From a checkpoint of a small transformer trained on Wikipedia: MLP 1536 tanh GELU, a variant of Adam for these matrices.
MLP neurons of a small language model. Each row is named by its layer, matrix (up: input weights) and neuron, and shows model dimensions 256-383. Each number is 500 + 40 x the weight over its row's rms, rounded and kept within 0 to 999. Numbers have three digits each.
A block is one neuron, or neurons of one layer that tend to fire together. After each block is what it responds to, as a language model described it from the Wikipedia text at the highest values.

L2.up93:507472469449460548511410562479526512492525563467490461511455493477499515497518499468472461440494483513471534535535448564459500487494471516420461411524506463502486510506466505568476490440564476461473503482570467556473613458449520524494555558526407535515455483497567525505482440498535611520496533473473514557473465598466479457485511575601488493462471547559459542507499525444554457537451
L2.up694:473528485501485545531432500544528495509537504448465486532572538582490494503542536535415507565406537479493452526488515508562456451485536546495509533465559522478471485543430507521457442487528533469481448473484530506478442533515479511575468513569449494520476465466494411508515565500562569491517489478545486531450525514506485517539545547536471511507493542456441507464453525463536505456525
L2.up920:460485557471510567464491405490513491446484527449501558569516494536453569517471510569449476533429513454475441571484477576493475445528488469501470543511459493539557463542493463521505510436506530499481502450554459585497456478497548472580524488477451493431470516533523452539463476479507511464545477464508483494473516523436432511475461495482533565480514500555435481579575591439438550484460
L2.up1040:551522455444454486454538505484464418509489582456531568578465510593476524533545514510473456470435507452489488465536445585472490422492512524399416510511501482597530494535470557470455489479469499489490494449501439535518505486527489539569479503521468524581544474501523515495507513449556554525486504513484471466460527530438471462542473526537512536416516489525481477516561489435475517504448
L2.up1202:475501537478542519534469513544493485469492523411480517589527532581423504501532523531536503517482618411511454533494465573455497449518461497488467554479474491569484476516453518517466444477465565455506495456490459552462458479551573474532543545535524472456498481572505448522529434484606503510509478503480457447540478486460495480481527452540523505545554470493504473517487529344508551522470
L2.up1375:483511476465477535512450424504442503484470539488514571593513462560469585531515508493471517499453533437491492510500565530472434436486524504437500474492520506485498586539414553534482507507471537435474458500504423522533505438515562565552527527507496528485539494503479459552484499483504527457524473516439454480504501504468386553508517532578546516485557620443403523516492578393468597475499
L2.up1411:461534492484491489518440473501499472507527532492488539592519509590421471523541517517474459499460568426483501482522491535512512443498525531523451500502510536579491496514450506544494494437531579482490534461516481536511478501522551556501553507513475532406501487531534436516503507445530484513483479491452513444480456482455457493474512474553528483501541534439433510558488549377481466467450
L2.up1515:498559533505517508500499476494529504542517557403458576591504551591454516497546480549469491484480580433525431481505526550460472433506483548555506516547500551558471515547467565531476448522485536449442471456513440543492439487520567454521564512487481537370526510554515449550540480489479513505545434504476505452468471483511459492480539419576517476561540490502491491555500534405451517516523
Responds to: Word endings and function words

L4.up392:491464507571539504477479466468521447516484505518488557501482583511479551534407529555468468589454493505492510550495501521481541479487543499496537518459423522492424459561553530556482479521551538462479455524466539463460558507506489493466504489464473563488489509497496525463448493402509510491529494517473441527509459534437504475510539481545473514493467414460548462487443583501552413497502
L4.up763:409503531552482529477542500498493378453504505541441457470472452534509551566461528574490549541510488480490454558485545493442434534586565508464536429443491455525422591544459518448495545537517517441522513482506531498433529488513502539460468479424482538493555480513555470482629442465491506517533435554460459476503508518489563477468481481555537510499519496487491407537488536509486469471514
L4.up919:439487443482513529472418439515533504477505470481533462498573548529492530577478478533516453494488478468535428506618462489497511540457486571470506464482502441482438451518489494507563503452484575477545482565481471489509504524520471504510541524443533542517512479512505497420519514412551492567493505462498504468509577503511516448422429483548522498465530474494513503565475545499595530524499
L4.up1048:543461544462527551472400407589526426610461529515480566463491501510481493491513496583493529499493490485539494494595518491482503524473498526477495480468552503548482557525453510494478479530500510439524418489541514481452540519520474488488527520540558573532587452551542479439437448469507486532476531437453502491530521501571441584465482503512492453544497439536471444556490548538484524503462
Responds to: Word-start fragments

L4.up382:506474546463517550531540491456484527553496454516524528480501411476514497584447483568513470515488489479507514507545460511407560506480601535477459499469447451466514513473527537533415517522514588512483426545511554475519491498496429505543514515461430520493506497529454517517484511490514552595513465505522423544501487492477512507559463438486463579526505504493486474483431501507509539525439
L4.up674:502478593519462545465529438556521565555487516502478487480530442479519476562419485535485457518517482437587442510492479533482522534461504560511426465437542486495511458496453446514463466521536482518458516600462554435496564512476493500483564570482599519466405531475607518509567515510541599547470497544429486506522553499511511483468435534476417500485529485453452506520507530484468496485502
L4.up801:559456571541521526474560537575513519549547465484520467484627534539528464477453502517537478486456478504542502526526550521455548538498574527441456488410539514485515561456506526583484502566495505527548430488513544526491536531504493507563559534505523467529450520463538499489518427468436499514495479488470506473499421565491501471525518498475499541554475468486502462522565542535525534461467
L4.up1497:590516590457491511487560504411445596493508528470496492499546524498516477464484536511521439472413493512522501532572438467481489521533509479489465550484500548527525531486490571541521441496479534538504492498445482503474492568495468491514542499542560445532535519463483453481479469418458512491499490474464565525477510500442439474477413532521553534574472469519497528517511504503517488483449
Responds to: Predictable phrase continuations

L2.up76:481514566470437532510504513506474527492506475527464480555543414505483481428533542501481502563552520574483503544552458452439536500566626514465447477444572523513426499532532491464500492509508479461481459538438488457512434539485458453496488569478477502483448476494534486516553507508482522592497480487489506511492509507513598456461464539518463498419513505489486413429464492478573467456559
L2.up389:519499585449545540471531554477435503541525457422491455500553505561506508523429564542500445525451504508546543493481488513540505479493572606479490522379530472475512528553527509535528532491554525523524535504494557510491499515489437473508477482471520545529503541450517517479495543444490563474521469533462532454482500493487523404501504510505578561553475475494543503491528567493460521462453
L2.up462:538491533510458552507512491532500532538568481436523460478571440487527470546437494428481429516519476509498583478500497546559510504466590537446456464456470467555539539456494497472483490506561475476460510485458456478456490515472406470492403578485538539409488482464487536499544502504522589522498491494503499532472549514539614425476485473456516412527506496509568504530517558528500505459529
L2.up918:550481498477456482453516517510502553460543492469518516499536444550472545444486529510551444560555522543515473460482460482498519485519554411456494438491547495452493547522560489489520527422525499518543530497498490525435544502492537546503489459465505515411514500377548532506567437452449474553456506470458499503430593491500566510511576492504498503524538436508430507506552532516551441444464
L2.up1030:491502472459469482529495544460516532547508540520467524478539564559510525442474472487552454486461486506554465454517518537531563459449499549452510471416486527496437522547518515556506526531474516556472500547446438526522447530535504489553511539475490500521527506462528518440469480528500487476486557516594554575451461487500556462461525541483442539434541506502496443445511573543540471447571
L2.up1248:474511590472517524556499525561473488559541485530510463505539490427535437588581520468459435477504504550498495464478458544519503444468463522489464460539474442507477557560497520488496448567491470480529527504514483461478494468470518501439508567499612507568453471463497486539471539519526520476460490535487513529438546480486560444474572491455538460477538467475446567530494508515519546354522
L2.up1301:533497534512483492517473498531503510523495486430503510513504500498529499452488463450482473466439458494535522545513533604467524445483563578465467520441544495565465537504575567581470504551508500497518443488465474503521579518567486516521490580541565475522537513462485468498429503463540505464452473522510518502403533486505487501518478544490462550509508496536434470477552437506513490430505
L2.up1307:426550544489500475477521492471529551533532500411461410504514456508593526520467459464503433470520504475523528509433485494606498598471507592512504517523548479536563542610398518514500540481429506434421576439466545493539455575476532502521499528432500553501526471499426503577522494522478483583467524462531530473506599488532367527438470464502550555449512481533521502499545580413495517518577
Responds to: Name and word beginnings

L10.up157:504494500523507541531498474509499552501435517445410514536507526566411480542501493534507499508503602490511490556521500527516502400501440497507501530488473481523519486568474567518468455490480568487525539445481500581524472425496481497502535482542475531505458411522523510557489512476542517491499488508436506487544491472438511460463485446554532518557539503430438515514509582410472538474480
L10.up779:537535528490518547526512509517481458513462498405399517582522498557464477521551511545476553532503592400563538545522474581457496422468466505523514515472530504514481439515475550476505465526513555513482444503493499549498486449466523487512458488569501505471513515526525488491555503519493533464519446546475514527550500520460498540459532504538516493554497487492426505539451514378478517459461
Responds to: Word-initial fragments

L4.up84:541455516518484519517451591503435569546538518469537555485531565507472490473532500477511473518531455537602444495550455544465457517535499488502485498511550484504494444565548486567470443454478470537462540506512474498475476515438546546450512518471536459503537543487492528491443378480451550463543435515560482493511378529452442524543536519556483517432510552473456523434569479503552547508509
L4.up127:500507460549475490553507605542442497511583485443474536501534494505501457439497520505494462442493475496547501513456434492490487558480503552501501492539453527508489417503535505515497476527479566512491492508476504515503503545474506476537567513465481502512500490431438486503541469365486497469559453564466505519467418538446422459432496508560505480518531579451507490508539482530482575496527
L4.up446:486470522509532480510519522555547462433538485451558473521514505479458481504506485465485555477555494517569489499505461510510524475519534532495464417517443536501483411425567463501540505522345558464505478434526506539492536512497469454536611477477534550499437493459493494493493449436511520482509463461536483482508441541535504471428580545544490511461491546507475512478547547464480521491497
L4.up1258:478540532460493503527538553536534498532563516447538500513566499514469522545508460475491497433496505509547501501526487529475415526531521487494535476482475497458487426557543483568532483491534525564516506496555559532445532518407557518496442527488589557502540422500486545537558450515472532531430459499489523494466414557484511529487589521568435456517496615420523507462510455505537554503521
Responds to: Nouns completing set phrases

L4.up1139:496486478499491515532504461438462485423462485449510490454473503537471463466533583526559535537493489446518540542554528483522489488492547504472560572489590521472531534566529550511546441529531503450421479500445460537487459544504448519558424495506490488501587445446491453436515466479490509445558520488458476474504577481532478514478512516543535506516497520492455502494485502509486512445490
L4.up1341:499499478470503489484474512492498531485499523407494547487530445427488566504549572544455546514493475487483435537545446523529488497473477514474458458479547549544519385529497519565460544575458533455447479402472475579534482501489451388481485464551499583505507524488464415475456484530540521492516366513428494538474535490502459473417503477479519502460492530470475472582517480472449559460484
L4.up1365:468499562485538490503545533491487421430492495501474497500459485498499532513457558427506590491483474450501472505500461501477423478563470485484548490460466470551554487502510514465526477590412527480398466378478545449534528453522436377517508528469413534509517534560460494497518534508488484504500512513496482524512585492533487468478515500543474492457467632482474487506497520477491510427537
L4.up1462:528474458468482482510478500416470490437458491492518515530506520494478401436550484532474544469535484500503486517509467431545481481541491507489590548467532507487560571531459569526501452485391509524440497466448471469556456533508434542548492465466421487511556458508520468530520547500475536482572492534530544495433531504550458433472541490566484575487462551496447509522528530489417580501502
Responds to: Word-start pieces in place articles

L10.up90:538538535514577504469606538602502526472480476451517557538487492492516537574472529536494491533494496477519506531598478527517481489472499521481504500508439464486503520500501565407429553454439521455512408482480533479537497500501511508503542523514459461503482440502424459502486509500505518498527478416565452477463550484437474503553433478481481529550503528471436499519496528495534522478541
L10.up1006:490512455529526437525521516536516489540438517424452546587473532528495553550495517520520449531428550494502540512509573567519500414551445518504398485513490503572473504512474549493423481488483490517496478474525440537512508454550535540556494531515464472502465516508443433505542521475521541517553476478482493378562578468490466553503496519462523537511610481516495531527500502449418523478528
Responds to: Sentence and row boundaries

L4.up334:467473505461484489534461477519480467514482538419563531505447557507493470444533501506411525520496521478522500591486543509494453538504500479451496487465501507528474471455414551506516521506499562503546494488439445487446531499549450478450498482467528537481490511493454435568495490514535667494592456496484573502482507484473537515540476476480449514468509554417475524520504573497477594413497
L4.up1137:504509468427459501508535542587453502513552616495485539510464466496510541533513520511442450569451492501520563621541505525480458515507569518449403463527503548482510445463465566561495456514538550523441511516482449522468471517504496518531527481453443452510425536478470460509547459505535573524545464482496561503480494549521499525490531493493475508452524566419491556461520508501496561399517
L4.up1343:494492534475383508514546480583441470572536573454492534572450454532483464494496495513480497463465508476546520515574505536518553514452491538371513416451522507565455490515455523490504483524518511464471493463538470496592477478504538536529516479521501495548488481530501468509542451525561475540541471492540541484503571489489519474554511528433506530474561493511459522513544516515452544429488
L4.up1440:477496465499458522465500506550430469575525578475524532536512477509495536508516503492453512516479503492518588501544443471484424468510508504433435510513460584505407511425488528557574501492475470514488508571432432547477518493451498540466489512494500541500495471522469509562488476447532609501509476513511484484478500518472525522574556514555511488445520536498494561465526438495497568460512
Responds to: Word-final noun pieces

L10.up57:505494465479448510478529416494487464478491559512573490535545482485527596529487487451522511513514511519540490529523469521519526539473516487494473486504533460489465483530456511476501509575510509487501485475521481498483502557540475470507546523510498578537576457535498465512448554413540514463551505449484498478488508480459442450439446513537481446510449550476541500466503505453478599507499
L10.up1157:491504514558473517499457544611510512511542492466565483508524549471500532605509450564451527565499487535539497494471480548550440537467487518496522453481516484459518482536450535517440488531474469517487457459457533466475524568443524499474526490519483553498461493506501474471519521469533563461574518556441465472497458548452489522460510509514510458465514492503523502469505557427421575538525
Responds to: Word-final pieces, relational adjectives

L2.up45:515505567502483493431460592477487528516519519434465506464540473539436493465483443529447480546510443532541481524524466506440484456526481491462509411482480470564511455532520491522494451504430491513541501589474525531514486531491497528493522601444584473527521609442571542540496432506519509500543496511502507472457528465489484509549558525542500473399474529476497460519544521490541535495493
L2.up81:428515454502493469463482560476465506515537527497502553494466441554477522550455451524493527491495523479493513558493437485490501475535550512545526395466482500538469542464415463528452456510518546556458498555542506485456520451523561489533561511468524549464481503504579455439548497463392540552540508520465488448466463496441476566485514569534500445442542453494533534526514528479437481514520
L2.up229:469528550484516463527483610391429488529528523463553471514398479521465498490532446542468550521484524395523462526469463532515455474504478468568557453518532481537508538528498481474500518528510503499504467512480515526521522549471554535479454526467432576509554522483519492543468526549535576478496466473478493446483407513506493446449526507574446502407469521463496512526484498483470488460506
L2.up290:464479518436465524485460532454484492473526501440593535538443469540486477436604487532472529573464479556476473489519425514461502494546504491525506409500457529512543479477484509511506471564519522457410463448507548445470483563486542517455485500530459535509486405418512474532469518530526526515490539431462520474511405510515514510523575511566538487508514498437548496487527516426526507498534
L2.up368:508475518479461442476462445549449542508578503478528528479541507525462487463586490471464490513444479510495505533529469494525460418532509550504514502533459505519408515523455501487527505542539499524533550450499438578547490544485522515486517450511512503456520475439481422559527478466459559454518444509534567485392514500484532492478540555545536448426543456456514547545480488435426548418582
L2.up393:445524489521462437567483498552474483539490488482574576549526504545408489511477489556450513519507507484507549513573499572500508373550480475487494435499500539505504598531495444461499477560490500447457503476493541550455542472472515478507441534459461465457502531512513487451483554433518586532500500532500543497497536505458488452557474556491455432495501526536448504506553477476408441480467
L2.up1127:529493571475534546499498576476515524508515509432446459525559514476437447559472480506435475510464461557474509475428487482508514509510530442495493550516451462508548385497465484493438449513500536490585523571456507455501522561528521611456558520459423502495467485536467435550491452487495542523541490533527500437547462495459538398487586527571539445476494472454542440444503475489507531492487
L2.up1227:530544512555451468443459465526541501533461582591517476500567469511484552567543421497534487522511535542515473504521532470528496491447497487455470472501408478481535491418504501497487521500485516537557498560502416528448492471507497540495543517527509513554515557516494530505486453457541532464567444474527499487527482515471503493493476552427424542448535508451515508486539481473436530502485
Responds to: Attempt and mid-phrase nouns

L10.up117:413496532522460494520531461512501564475444482558474527536525456433441487579523446581506550577597527527560469644510535512560500483512486463537521476474520476491505519425483513530482567504400570500483515477484503505522460555483482438492547446458487528540493498555540463435476509449489484536494517534425467532511522483467542547463464488486494538460522468424505513567516487546513474506477
L10.up1321:542497578477519510391562428493449538506456469516474470538439474494488512555462482452486521500513539477556477547513456480548532445459471472463479467371531455479588527499527555535522548518413564508523458466509492538548464510514451476471501517524438578493479488566519573456536510454515466549481475466496518458478490499499530542462517436492477483477507465396504503569514477517514542477465
Responds to: Sports biography descriptors

L4.up42:478562480527489548524522456501445546561440470531485494505545515508497503545471561490458459548508500495549539537534491541551502488510503492450544570480494545483491551531530564543548460493526489456455467466524509572560540499391492550541488502516476478573579466485494502480473454400517502419550427474522497496458470523428456473580523491510575562474520527489468549532463532469420552451441
L4.up94:489478520483471501499550506469460485478530557465484605522542494512510512602518485562417460462463516475473530557538589531482529483493502507479482569463491548441493536529553518493488490441533480493486432563507531483593480484515467527483611454489504505510547465499443528504548487481544587514513427536478445460514474472482474478550431518489552488472505551561511481467489574477526478499486
L4.up414:518524499481468566524450536502425448520541562448482588526547467547523515566603498457491495487442493474510574472556528547449510471474501563482436545477481587506512430556494544514461479474556540455452533435500470492578469501539471589529537487531490482534488525524468462495530451464507627431451470394577481530452448522484472470528435531514523546492551523465494529473491532467509487454513
L4.up1124:499516517464512499519503482420494461488497497526508547523468481529448528587550510523446450481519522443448529598528537522504552505508522489464561561471509492536481520487449479550509483477523539473510521575510537486609486467517459508499595482547534477523558453501462475498495453454524557451473505528430473493487473467501530423529379491506541534485520535540505539516424524498457530453486
Responds to: Post-constituent boundary tokens

L2.up21:503537520464491495470487480459443517479466565456529558603523530572484523540523498537421498543436549471527456527498546556521479431548501522386465514486530508523536517545471515511495456465505568477489531494482476542532446460549549491537514546512441488493471478525517400505546442443545513456540434499433450456510501476501521497521503552526490499484570507505485520503532529406497540494457
L2.up211:473545550480466562546510517491485447530486526387514584600543479600442501521578505505517484517499595435538490522515517556527534410511529548485461505516534517600514468524468543505447509492537559455488472457493465512526472457538579483487594518509518521483514473516518453573546437473573514456550428464476489469536468489515484477515514469511583461512576497500542523524532537392515587509450
L2.up260:473486496481504517518488485531528507514480538457483512592493541618438453544527519469505437498474587469494491544544468571540491454528519470437452528474523506573499462477455525537459475479518589490482484503508486522522508452550570552539548527509489495492482486538540418553500488523550537487520498526468513482474480470476496492515518465507532530522589522483457532507529547434522479410456
L2.up478:495515456542495497547510507499413513560493549478517553577533525583467493538562505521471519535468577488539509480524589530515471452495515469485474538484526507531552476590449510473471479472491540487516512553496494573488478503474520561525479552502558461434447499491490422566554493531494502461562433446525489480577484510487488544572487448577510500500564488537477503494547528403480526467565
L2.up1136:465547515494499526444511490481478474514491518458484537613569556657505496536514468525511466547480571450549485491476474564499510425505528518494495497488534551562499459553475514507514542531542519478517494488484434531468491502521531525547576512511476493486504493518546452540513450490533526497516435485482493457490517502445496481467500475519508488445586473489497511547507520404450532465467
L2.up1210:499515503466519582521481513477443509508506586368490556581531515596474476539548477513446486499475629471570516507489543554476460456540523526498469537485512524594532479531433547516468498459487516453464495521460491499515472487491507459543557546581481476484461485510509432564553495489479496478569466512500461510474492517428516522485508461538463484503576514524503473521499549360492531463514
L2.up1297:404515503444485540470430482499436451525499553444449516532561501545514544543549586503489436517480514461490521529465513501493425469498507544497491501497514490490537513585499549523475512446545561465534518429465485541507496516466523602522474507510448500532483513511545485541518460530498546425462484567493485514490471561465473492547548536513536568486530548464472479544539556411504531472424
L2.up1332:457543483475441544521474507491463493517520519459473531627499535549499484480555489503479439526405554448536496532487449538452457432504490546495443497450549485597549448578489544501472485501495533451501462507456480541503470478551547518496571493519495469458484483479468452531511457461559500498530478492466503443505509474432509528525518506525516549515607493438509518514506511414515540483438
Responds to: Word-final suffix pieces

L2.up313:469539464505471560471465433496489504476554464509487428521485466527421519490460471489479528532556425527508560463478499427505473500511530468496507533526466464483501582467514513532562551479488496445436504482513462611468482424463473469514549474587523535479482505475523465521528436490501495471447457519458468468440494506500500456505547456483492474510470571495437513499501490500596457476536
L2.up351:515551448464495485395480604476462502547545515538471523484564509533482474452534487489471473478463521544532472519487435490486524512511562636561520474412579512524528453527501528487479501473581514511495494536491510519483511535506621495497506503530530525504500485535510546493508456452506527485527474461530510517416531526500532440483488545607475496495521493448513483527446483533521540453523
L2.up486:509490511488527460461489525388496520439511487419504458450576509453551509492466505423456436491516468478510519447482476529557475580506433534511513368483487513457515503547555495497505477539505397512510523541521546544523534467503527467524466495491536508419502436543473561469527473546524532468482510465506516537450586492508498449489563480521503512522466456560527539470458535467492508528523
L2.up536:543520484525439530537436480496486495477532550488529507538508456514522507485566471483487418420598498529572542439523491517493497527490519517482448488494556493532531478502491487570478473539559461442531587437541461478498512489506497534546489507476473540471415438453456522500457431480523544527464473500490536533448500444481478518618458526475497479476576494547479491484496481570520558511499
L2.up625:507491466541501496481459453568548425461532491476544465524561470554458542546577483522532435490558436493524557494453449440436482451579524541531516534499416488547505522481505528473544513477491461519570450493431482486519519452479452478480520523616582484452524533444520471609538500446504525440507506513560537525446449526447544442505632502540487458523504550571513540443483502502504448516500
L2.up931:531534467502502455514466467530538523488552501468550566506510508451538459537502467522489439437568491432543539476537528599449494562487542510498514442549531520497541515459478483583486477553436470449523496509498491497554566510471495422508507482462487494492417474527461523442460521512534532520462467495523523533482536488404429518571438420513463559430531529512483469457473518473525599482523
L2.up1406:500478494511515516500518552476474456520537467598507538477547559549476469525522522495436477463549487503491492438560507465538476513442532561511550546477513525465618456496465638612531467517478466510583536486460559444507519541469506510501531529490442530515515511474508545489436529457486549480538502576446522489505499511571494542525464417527564511505584536471484498457530466562489531508442
L2.up1441:475485590417478502427452438477503515526496508518517435480523534510466576449555594539509522484531473538551501499512474484604527484523479528511421491485527521487428514548516485559476534449619444538526484457511489510458444431511498516513479504568498517520481532459563514499449482521560549434491496540470465522469567476557572425481502451479453536494459485529522527551506524520484521467562
Responds to: Quantifier "some" and word pieces

L10.up197:501523587476430487493420539543448545450499481437481455424476499467495516416543471504436490475515407463509478538515484497483485548485462505442561500419486501401493519499443520548523446520518541598545545556448505471535497559479474554529525446521443510544453517522510551563492517452499500507554526478505454457458489508555498459593537550514505444521439414420504473476497594496483506460459
L10.up1525:557503578493487539552474484446444520489477476505491448433559509451495476489454547474538537504486441487543512577529496475502482552494463556557544480495450408456501487537506463511517544538467549540508564502484480536442511486518443475528423440525524546503535511455487593526492503470414573473477434528510531535493499535562546421539550582485571512540424497451505521505485480490491536512535
Responds to: Word-initial fragments

L2.up253:450556451553504584497463395530539499460449492498506486509443514561485584507455488542515512486536505538518466458396562447492521509501456466438527441529503550538586547470468531547524503490520527479567581410513461590515478487497477486535507497480508523459528504461543484557396485498473470487483452491468519496468504473514496523460521564480473477464539590530452471463547576471470442538544
L2.up398:462475512534508505485533508568533442524522455539478617508432460504487480449568463538479456529515538508473469548524530512431460515504502573498520506516482504492453461474528478502496533488521533478489501487480424478511491559428498462522428465555533523484507428520476513427499494453536525546504423457472448535486527531489547525527546496491438512485505455510466531532471453447507461480543
L2.up813:480534557520474509539439491457530532485507506491486470525497514463485494541547462513539523474507503492444503512535480416508496492525547527474486535468539503455456514492555520475502507496417484458496568431500442477482461493490449477508523499490531535516517520494533537483544484543531455441525465546484441489541506463458533445584543473497461567477503503522442485549497575491451463477482
L2.up1003:554469436419563548540508524528514470502527516559560485438532474450495477528479522487577546497508406488508488530518548540447526486523464439474465480538488521385439565468521511480471449552472478463576521464560486517484519503489469411463482457484540484551475500455565545515417539420490447495509508567499552553498454485547520468522461558505441516525506522525452541572515447484537531548494
L2.up1057:485525468447541493455488457511413430526474615466477512456451484522453469521528471543475471471522493451464488578484460477533502509453469498486462495501494528562540555501503520503475584533537549493540493518525422507472489477472456404471512477503603544502451514488541460558538542495566511473490488442471462473454502499515540516475522498429627533525491578428498505530498456477519579393563
L2.up1179:431575463422485497493531540482457473464513473485520540449501509486450496457545476536494493529562475466505528486441489417504435535525381486514521451509499501479480416512503489413464511478470501459567508437531355458508477492531427458479527443483520534519523501463517501551492551493509464574466447502505536454507522529475495436613461590543500496521511517506569544468468517468532505520491
L2.up1367:460476442477471501456493495550507442418548541515508489466514445461478479469461512551496460518550499489502489471490488436542504503453423503466451535515502494492465508507507455423506530527455526501519505464509424530485470570513503540474566366466451488488501405447512569436465494506490506511480512511485481436496499506479492410495479491482467491489540481479547452478502474562428464489538
L2.up1458:519506540544423457576433366440435507487513476508513474379485478482502459547538544540556483485560442453563523461470568436530489477505495492559487509492552439455503450484444523493460516508516590490462515417537467438508510458507419519530566482503507498544526505520489488521481569508508528531448476507467528505478515489497501410465530533461455494515535483479435513533511475568531531481552
Responds to: Word-initial fragments

L10.up552:536519557518505538531471541496459509491469443409459514566548489601420516505526428499485497523495556412568472452530471565500535490519466490496499460423496444524517494490509515498473437492510551495519405513452440604508461449562553481485487549535501486562516482481482437511542448519507446513477439489428483518497538484443439562521534542490499485565538546504493512549512548417601589480446
L10.up1518:522511519513510543556501520486491523506476450409438486618599489523402482504510440517487529515550609429539526501494449487473506408503436498524521495475463515545515473507483497541505493550453620495501420466518551554476491432523550430520488510537515493484455456537509465526548442534568503498505478523500519517541486510475479507487575519549508464604486492534442481532514517384532643518473
Responds to: Word-start fragments in names

L4.up970:534560545514501567529569516475515519525481583473472519502514472525538507533460517560524452520472473504481459556548447502509575556526524508478470533519493521457480534549580520483432487491537591500517530544532518540552530487506449475500516480497541522503516489499537507468509456419536606544504493473461466490540581524468477491608500497482505536517542472491464479543525501508559552487467
L4.up1064:516440593513484560478517579495486499515446479493465563480499518492504436590474485570536526471492527512496442536519522446456524549498529522534493545480469595495491475543462577469412482437510538439452495487539514479544464529527475525520587517532465507554517564538478510518507458489452578491512512438461470465494494498468524517468575486515446574539474544493474503445513554531514511517476
L4.up1264:523525500448454462533579449503507509577429547492514545493426439461544441504486505616520524500477508474488389576567484459475504501534486474516480500440457519535533439508530552498452577549447571492490478448513533492513534453494504464489581505516464501586556472527601527452421453517561570515484489439496541552538527449469443599499458455457492510488500515494488486578455534525496496496461
L4.up1398:454502562506536539453568500572487525464436510494547556514490447477511459560453473541512523506519514468470471550488462494485478496502525476494497565479462510508520470401465557473431441443474593482416487512463548488465507543531429534509546472480501570543503509539530534473552547458515525501451497491444476501526561486457536501511445501458517520515461622483538540539547432569493475509489
Responds to: Sports career-bio words

L2.up71:517571459392491499494540488529472514529472515612465516519407500500446523515524441477504456516514530515532450567600498457450526515476484499457524518482435500508490460499492478460457441491519532550452497492482493469514442517517504547465561534483517518593470509498548520496555519455522511512506504530489487469564482496460483481531580538528494571536481580463516514493543507505505446494488
L2.up346:545526520472486473492501530463446509461456468506505474495534458526515584471491518536501486469494496547497513486576527457456491500501540476491490561462443420488584576521518537480438541485527585499452456490538466494503450497454469490580537459518517411663471474498512441552500484485482545551531466449455525507476481529510490462533500524463466465500498547527391499482474515483489471515489
L2.up585:560519510521471487534509466536479567503529489495510542462469489569528408499569519462530479501471538525567467467520491453448511559548595541555476501487497495513590538499411451440523448517529548531457485575485549467516528577517498597448504539508540501418436440544534477567531467477481519471493503480516481445541540509467509480461531524502472554499527577437539523494534542451460508508593
L2.up590:533526543477480425485474466579522490572464548553487549513529500547474487476509496549485517521489522544557467491523511432508496476493466504465536491489500481532457458498489460489535455445469517481511497560471487502491469638497495505506555490424525546589478454572509468494486488500529540534492534466495471512555477495457481494502511483497449505487509484450492474522466467487457489479497
L2.up781:567513541547543506431466519559475499479501556529470482531544551497523481570504505475523509537496476504438509523451465524487506465556494499417388554471422443530547472448527440506503462491473558505527507574490497460540508470516426605506546508490564452524500524472538560545518509478521487521532508494491520491550440527481532353497530531470380437506583551444486537502555435535521492468495
L2.up940:465549553500479560450552501483452480545461550464487509562472498638483473463498464554518516476515586563514460513545574467555479477509536538471523470515459471551513531547424456457486476584494508484493502544486486498504479437440518534588570501473513520512520496450491443527492453535501542556538464491497452493559458479472540496502456472500471502507488498446524515488507503460418505467429
L2.up1070:523615504564498466473570504478528539459510430513455590523499451568466387493499546507513613509550596496507556476492538482412467493485471533526486538562486523540547517458467433453494525513477562499552494517448479470455528501454502479409460498538507476526435472466486454516544506514482480509456450481500533549450522496458560443587535504479456510529549517510619517514470475488391539498537
L2.up1329:494549529509461520529513479524474526469508442533472508516471501482464495522481475512530539495507528471469555547490552458466492558492548492439528528524517515457522501488459482486422484495477519505447481541457546498509445493515479528545608451403517498542457500462454489493445461522419509556457501511422530457518475512541524497587498491490482588504513509509527515510473515499525455473516
Responds to: Member of / unknown